{
  "n_kv_head": 1,
  "activation": "swiglu",
  "norm_place": "pre",
  "norm_eps": 1e-05,
  "positions": "rope",
  "init": "normal",
  "init_std_o": 0.0,
  "optimizer": "adamw",
  "beta1": 0.9,
  "doc_mask": true,
  "train_tokens": 159700000
}
MLP neurons of a small language model. Each row is named by its layer, matrix (gate and up: input weights) and neuron, and shows model dimensions 96-223. Each number is 128 + 32 x the weight over its row's rms, rounded and kept within 0 to 255. Numbers have three digits each. A neuron's up and down rows have the sign that makes its largest values positive.
After each neuron's rows, "fires on" lists the tokens most often at its 100 highest values on Wikipedia text that the model never trained on. A number after a token or word is its count.

L13.gate439:157131150108134116156113125165176117176181125151092141124126144170148078137100092167168094124091092137140132111156199079129117170109171142121146159168070151172111138086128105101122179147172145133049184105157128181133102057165123092146133132114196093152138098103179146106079160103158181141065146107104129179189120081117120081160165149105096160114145171144033122177164159139180109099150
L13.up439:144152110165055140148149114099131147110141126111078089182171183112095127095096084105168151151158078149145136122162118092154145178088142109177165139112114097131124209117164142070123116088156137077156138142162104163124123121127147092148108133060122119142145127115121151118054120114076153136101163102091149130165128071169099138125147112092112116108110142138104095125126140116191113121165
fires on: "=" 25, "\n\n" 22, "\n" 10, " Pos" 8, "." 6

L6.gate491:127136151118086162096125171130131198119085137078136109060058128116099143150068143132094095137137133148086133089155183104077121186113185154108125124099100196169171150176151098057173135100099062110092134066108119093154091032103116158137091124192193147164133100112108114114135124155127165170138132151149102190152090106174181114162138182152157105072090106022140132142158136159154157158133
L6.up491:148169129098095109136130125109120169128129162129146131133080111145072168129161134074098009156142080164142125069141076163000168122118127142121125090156081154169095126153103096174113189095119127116169139139105160144122133111149153107103066118144159149105105101116126137156078139217137116166166176130145118092152105136091166107145138127108170109100133054098074156171094130118103104096138
fires on: "s" 25, ":" 11, "ed" 7, "tes" 5, "te" 4

L11.gate511:154045091151167137148170179127109135173064115207117099128096162156128082066142090105136153106166135115095146086113090082131122126077145144083119151135107128138142109131162105189184130166108108148129126122142081147159101089144088116109137118181144132117111121101144119100086127018109169141122138141098106154135106112143145086140098102130128094047086124105106098151147214110112070097091
L11.up511:142080127094178115096075207103131137106164117251098126117139133133137099132129136163152211115169125122083119094120102073148139094117170133141102132078137092168141145126148111172147153130097084120129108137096093147111138115177096073145144079133150122144097166141125110123090118041086123099148139148118099122129138115124104090164130123181141089118096143127158096097112163138162090067065
fires on: "=" 55, "." 44

L12.gate129:138113148098142134148091113145208156081095131094131078154113101145079149169080107149156138099126172118103140119130132095140056124138128081153153109129105079157097149154118143173093063122110178100133108183122165128159155096144106155158097153155159169106079173098094179192140177053152104115125127160116188062119133096196135140087131120093120068147103168109151123179175148097149112161149
L12.up129:119166139127088122146114144136150141132130144185163140077181122127103121183139142115152109133133133131152182108118103173133076109141148096135111129163111196160141120131110158167142152153179134129149108115098089170169120126127140144100135141147128125101115130124121142101143172105222141114111150133145159094195158149144095132159095169047132138171130179169150124168172134160109114110130
fires on: " |" 31, " first" 13, "\n" 13, "-" 4

L12.gate508:138111105109175076123155150162125145160128096218160117085121156147123083083112111138121081086175126104051126090134087053160129152129165143099128122124099154175093100127128154189152148153102104145116125134117105112116142130136057095144140156184124147138162108102124149119075145040075163108158165131130064143181074085122135102128104153143141084074078097116097135156155142124153091086113
L12.up508:134090136129142111154128173050146079147166087202113075139141188174122098117181095121138138120160115113114096111143107095150156119131149105122072151112191127112100166156128088152163120141114072097160155101084103141119131152149083097120109106114098090128200153101140085125102143066037130088138120128080121118132068146109142112159146135128125081082108162180147076116164158119127075105100
fires on: "=" 69, "." 23

L7.gate394:148163131125145145096111043169152146151171144120116113099127137171059075115096132172152096085145093121100130065083129130122146136125199062163138132106077078171120114128102093091139127142131163144134160167113155092116163078113136141130079136123156124188157095083152113144132158107116155196133106086090177169162149050136212144133093161144110095103099128100098128121170134064137103129116
L7.up394:077110163092091078112098082142089138080082126151091147134188125115136074143103193179165222080109122171094168097152116126140135179106121075185130121104094145105132157115091085075119120079093156154111120133137065079140098126159147102126193095128127102164146192141131160107124148094120141138110174162109199134141149134109137110133132159153104132096122140133127099101117134110152144124145
fires on: "=" 52, "." 16, "\n\n" 12, "ed" 6, "ng" 4

L2.gate347:175144134141119167109198156144120161152197114101140105074102140115126104084120132126148073072198154146116145075108048132113115119129129145085129101175140135121125132134092121184124091156086107121155124153144137129124157137128116149119101117071153139141200078171159127134171097111074112153125053131110106121108167110112142117166111146136166157143130141154198094128171064095103112157112
L2.up347:187112105156126130089140136200171167131179094140151130167095078057075162109149152086143091094120049206152146100156078127194124110171134163133125109120115134145122094151203109196104080176105135185121171125170135126136102169112127125095114117136084107127136131171116141152165050155091078140131058073114128113159153153077102132118094175092110105106143171142163121111106069181127150143132
fires on: "." 75, "-" 10

L13.gate491:125127138185152136107101155130163122194128129130122096192106102089147113125134065092139120102172068166157203135137143159122130174131089117176040097097069162112130108165057151091131113114133116097075061129143095122181160158136143112102143109145234114156116124151163111130104183051136123122073124148053127150186162134101114138107137110121101175118138119140163070158140164094134133093134
L13.up491:155116152129115090071098131186138138145058102131119078069141082085115156155092130163206175074144140115140154089126059142101124132163109094141133151080092137109153070099098151157126080110114071101149087082133101134165175172098112140076149135123144113045168203136139146144092146149128130098118182122137149098171101143140140143089166080146170111158136160095124099104118141110099149140132
fires on: "-" 66, " ke" 5

L11.gate492:171137094135193192142065136125126088147145153092122188117116174112132120138154049102138096106140099110138111090145213098140086098114147153133100091118166144131140097152144151088148123136084105111108114092110140139157127146090125088108125121124167135096194132134144123155185158059154124154095141117085147183123135114114131115137137076186212126089126134188108156115147164080151061156115
L11.up492:120099110117167142154164132128135100145129124118102146189165110082032123150065155134168158117150058057089094053134101124122072119100114122130134167082094133117090153089017089180191108133116098132182112110138154092108141178113105122144123103166126148132163164143083141137134099120156164108058151125171185143097191129134138112133164059118144170135132151117180150143130134114120131053130
fires on: "-" 89, "–" 7

L11.gate359:164060137123164153067150111125176105115071126163073171100056138140115133168065152205180139105121035102122122109146121189094094152204130117065128145136099130117123112201161158165169035120099136071162199075109133114135107071090175122110078134156118145068144147139106148120118174114147149164104168148132103146146124148120132126115068113133136156180147120071194137173111118126147120135141
L11.up359:109127094126157124113130134110082105110061172205093161139086122143104082134073164170170116141145118134161178154155123192133110088149107110104145094100121155124122058126167164133122124134143114074159152120106126115159094072101188084165073099116094123134108183109120193108152141152180114175104170107150148154145150122147126167092107124097161132191113124134180119204069174120097133137158
fires on: " (" 19, " |" 17, "|" 10, "-" 7, "\n" 6, " one" 6

L5.gate210:103142095105133205135141113153143113152071108144178113059111151092167125063087109154105142165106119140110193122107180119065139133123114170096144141135079092134139137120136136147141089106124166103139131113167150119201129112181164118087167104170123187064098152109122118113175217167122136183112107135079058097179139150110147173097115157165146084162125107105114129151097176053166103140092
L5.up210:150102178110089111148067144062127134152107118091155134114117180094159141146138174139107177100140164138192107145181117099126116129177127126163138164159119120184081131177147120171145131134101152092101087130142079132101081098114112088073190188158101133141106131085125090146138091110167162115140171123153155114098042141093162097150050097109098129065126132100118146153078115207114143048090
fires on: "th" 17, "1" 16, "an" 14, "al" 10, "0" 7, "l" 6

L13.gate253:140153153129200187178105119165140135146080102131124058122101149156053097132121113122197126134121122159149166096128099116172097088197079064115141137131059137162136102123108167137137105154130168098091110145151087140168173118104117127065130160106144078120106087090148086122093189120081138158177129095084154175137174168172104137093166162111082158121112109107109125163143135080120168136178
L13.up253:135138139130093133143127196094193164120119142181158164103156127055083140091107117091156163104106143145117151152115120107152120149132113164155129145092171120137129170122157171173133118186076108108144124105114082141114182166121125130125172160200134092072104152125146109090124132167095163153160130118098141113123119133120148154120128134112053141167165103142090137124166153131160133152110
fires on: "-" 16, " was" 14, " to" 10, " could" 9, " were" 8, " is" 8

L7.gate52:143107142133146133098151092200113107152108139063130110063080111169110116137084131083116131145101098161135165119169092177094120175122145102093178115118092141163132103153197094131147110093113135144097089091163145167144042045065101142093105092153154145087074104125090092119129153104142167221118137111145104156153155111121186108180136145102202116131075116097085166183144066143163109089099
L7.up52:113116139116107100161180143104133126104090139129170162067114176156128195121088138092126072106121074124056169113222068165108143162134153169103136046107136106121079083158155133069117085111142113085146142130121170089149119110140102182172135134113158151124096109175100105113094142137119156117121174111125111189140155114148116126107132170095079143120136111070117221107075131137086136141104
fires on: "s" 27, "tes" 13, " They" 7, " brothers" 6, " forces" 4

L13.gate142:111054193112120145101112135090102160125087124185137137104115137121115105105088144172123137113152122060077188132168147158101165121139114161128139114146064137160141112087150138136146103145126090103096199130176091173173135128127099122131130160143139066140127146095122130143138176099126160148092097108126135123137116108130134191102108193079085093129127126119134126164150116128080078107141
L13.up142:148112101174113131147136140157085120112107131135114080116135154142125087167115154186101161141153117142193155149157159128168102094203166128131093126143105216119171109154149177105085169168108142142122143097054071235170101189127125094080108117152122108123096113134165156133184140075139147142120135095126132090073174149119079203079072209131086115156151118139154114114150094130110129195105
fires on: "|" 38, "\n" 19, "-" 11, " in" 9, " |" 7

L2.gate284:151135130137173172120055175061068090119056120121127062049117151091173104121068141109095154162120134085086137125101097139110151090102151140139088136147107109100146175102140136150148109066113117112134103111139053108128092068118078148166108105127084116094078127148135146114110178104125165140102168107099152065112095105129074147174138159133155109126125105069154108092165195107100076112126
L2.up284:076106093114123142132134127145115118137086105112147155077116198141104171124151136104128127094096143139160109188110153104095152118156129116142113131141124142099157134181178210136095146099139145128120101065174089133160117129112184083107145116204128161145107149132098156083117174154092169105154179210161163094135106180045144150135155151126081107078129088146059166164143143129163161125128
fires on: "0" 36, "2" 28, "1" 27, "3" 7

L6.gate22:154056132164109140082140124098105168158130140150093124112158083110122115100110114133119132114173161143108130106104134143116115150212145165145099135149070104159118076140078123137095143118079098136129134107132125125144156106078110141113106171175147143129073134125154107125192134115181181136171130129108171137174091142126137160099151136106141195092109094144149135192133149115133100103163
L6.up22:096030130110092139119117158110188165098092101150127118113116103094129158168161109056202144128085056115102139116111089114149101174156155128178086163129147128138133142180078111098109114118086100093121075098119087144153174180108134098121121101068130087119116152120133148069119189087093149076121107124081099094118076129152150146088113108128110148114199123188084080136142146182151089109163
fires on: "." 30, "-" 18, "le" 9, "ost" 5, "\n" 4, " while" 4

L5.gate56:174080119140140179098139149116187143133137130108120167081109150091157156082108086132123123105132112152139113092128146120134123141131172095149222138144098175102155152186065241143157100163142138118109153083135136128106121071157128074058163125113184098083138042163130162115129145120129130149094127086135116113143100067087152181132136181117122104097124108133110134044189075146110128167067
L5.up56:134090142152146189096148141150172179130122116144130149171150085089090118164164084124125061083117077122117143116061118064191137105150073140127090132153118160139132116131158116134074096152140120122191113107118112061157154138171156132139146121206082145169090099108121077165124120149127134097178119102142145082158085157108116142132125165075112112163097157146080137154162081124132084037131
fires on: "-" 28, "e" 18, "t" 10, "H" 6, "T" 5

L12.gate222:172077197133166178077143155121141143175096105117141106140122137149149078098137120144148140140134097164122182116107108136115104100115116080158099154120109100160098090092060101179158117124101106065124152122113106136098151136056151112093076183170190111121095184182174062121100186114151128170107160102112157108145170133074200178119181094085169130148149124155079140209093174084114145131172
L12.up222:110140187182133128079151144123102138147137122157103074121143142140110076100104143095163123133117096101149139079108156110101126172184108148148047136065050103086073111129110121172139150091069118158147101136091067172131169125107159122159161151172161114088115116149129121117112155078144153101150171170066139089119130164169095205125159126109107126131170166152158082136149188090167124127146
fires on: "." 54, "-" 9, " ro" 6, " mo" 5, " al" 4

L5.gate425:112119156128136127122138106202199108184129187102121123109142154139120114098137069174143154086157105102086123081096153120103114189136146144173131133120079114165134105146102137156160090120127152112149163146169116127135077083129183128106114148190214103136186120069122115118119142069126162123115155101127105170143083034138162135118055138180106086070132123143116085155114144129159108134123
L5.up425:067104125193119146192154068140157122103109119138134148192102117148087089137094166107165186100150158069091233091133138137099148141128116120156131089132107081116147106000071107129142114106114141134111170169146143127064116130109154105152088110120108152154126146104153127079094203100150149150107144095139164151164114082182179126158115120134134077095135113131113087146120154089179128119203
fires on: "=" 35, "\n\n" 28, "lov" 6, "mp" 4

L2.gate573:159139123122124099109149151120147146103159114095123163114151147090136100106158153142188096169163106168094134126114131077153137121094164133115118149167158172143101190158154109138117089152100166130178168168122152142168150172122137101099114133185138088119211144101180069153115090087027141143149136110102164105129126132132115092137087100129126124128150149174187089172086117122170137086132
L2.up573:099157154151151118190146121148198115132222176081127129152173092138087168133167106076130070103102089175156096121137101104121121113142161164088122105127162106126101119122107147133096100119115143204172155170163160169158123120146138160088089122116059095134156155153150133124134054182066086129124120076120134090113102126134128096144044107183121110140145102194174146191114060124110144105134
fires on: "." 97

L2.gate559:144143128145102157094106149136136127160099170145110157133114105118188098155113096167148084092113132115124154157099126173124132144142162105158115163146104131180135166086140228074125100150171065107095120143120087127180181121140135125121197109126148137144137116120128078087107149125159133117087137100118186152133174149125027130125088118160117133110133095125102130117125163184188128097209
L2.up559:156082076131111199122136149089146100126143129151181115058215179114124096168102084165111099158150163113110128055133164134124121144100113069145145121121147162078150122115115182181171135144110106097154138051149098148141113119097171143092121151157103093058188140153116129135084140123116133080108151134153168138177082073117151072088124122157161149154083113106144133165110144166098100133124
fires on: " April" 26, "-" 22, " September" 11, " July" 6, " August" 6, " January" 5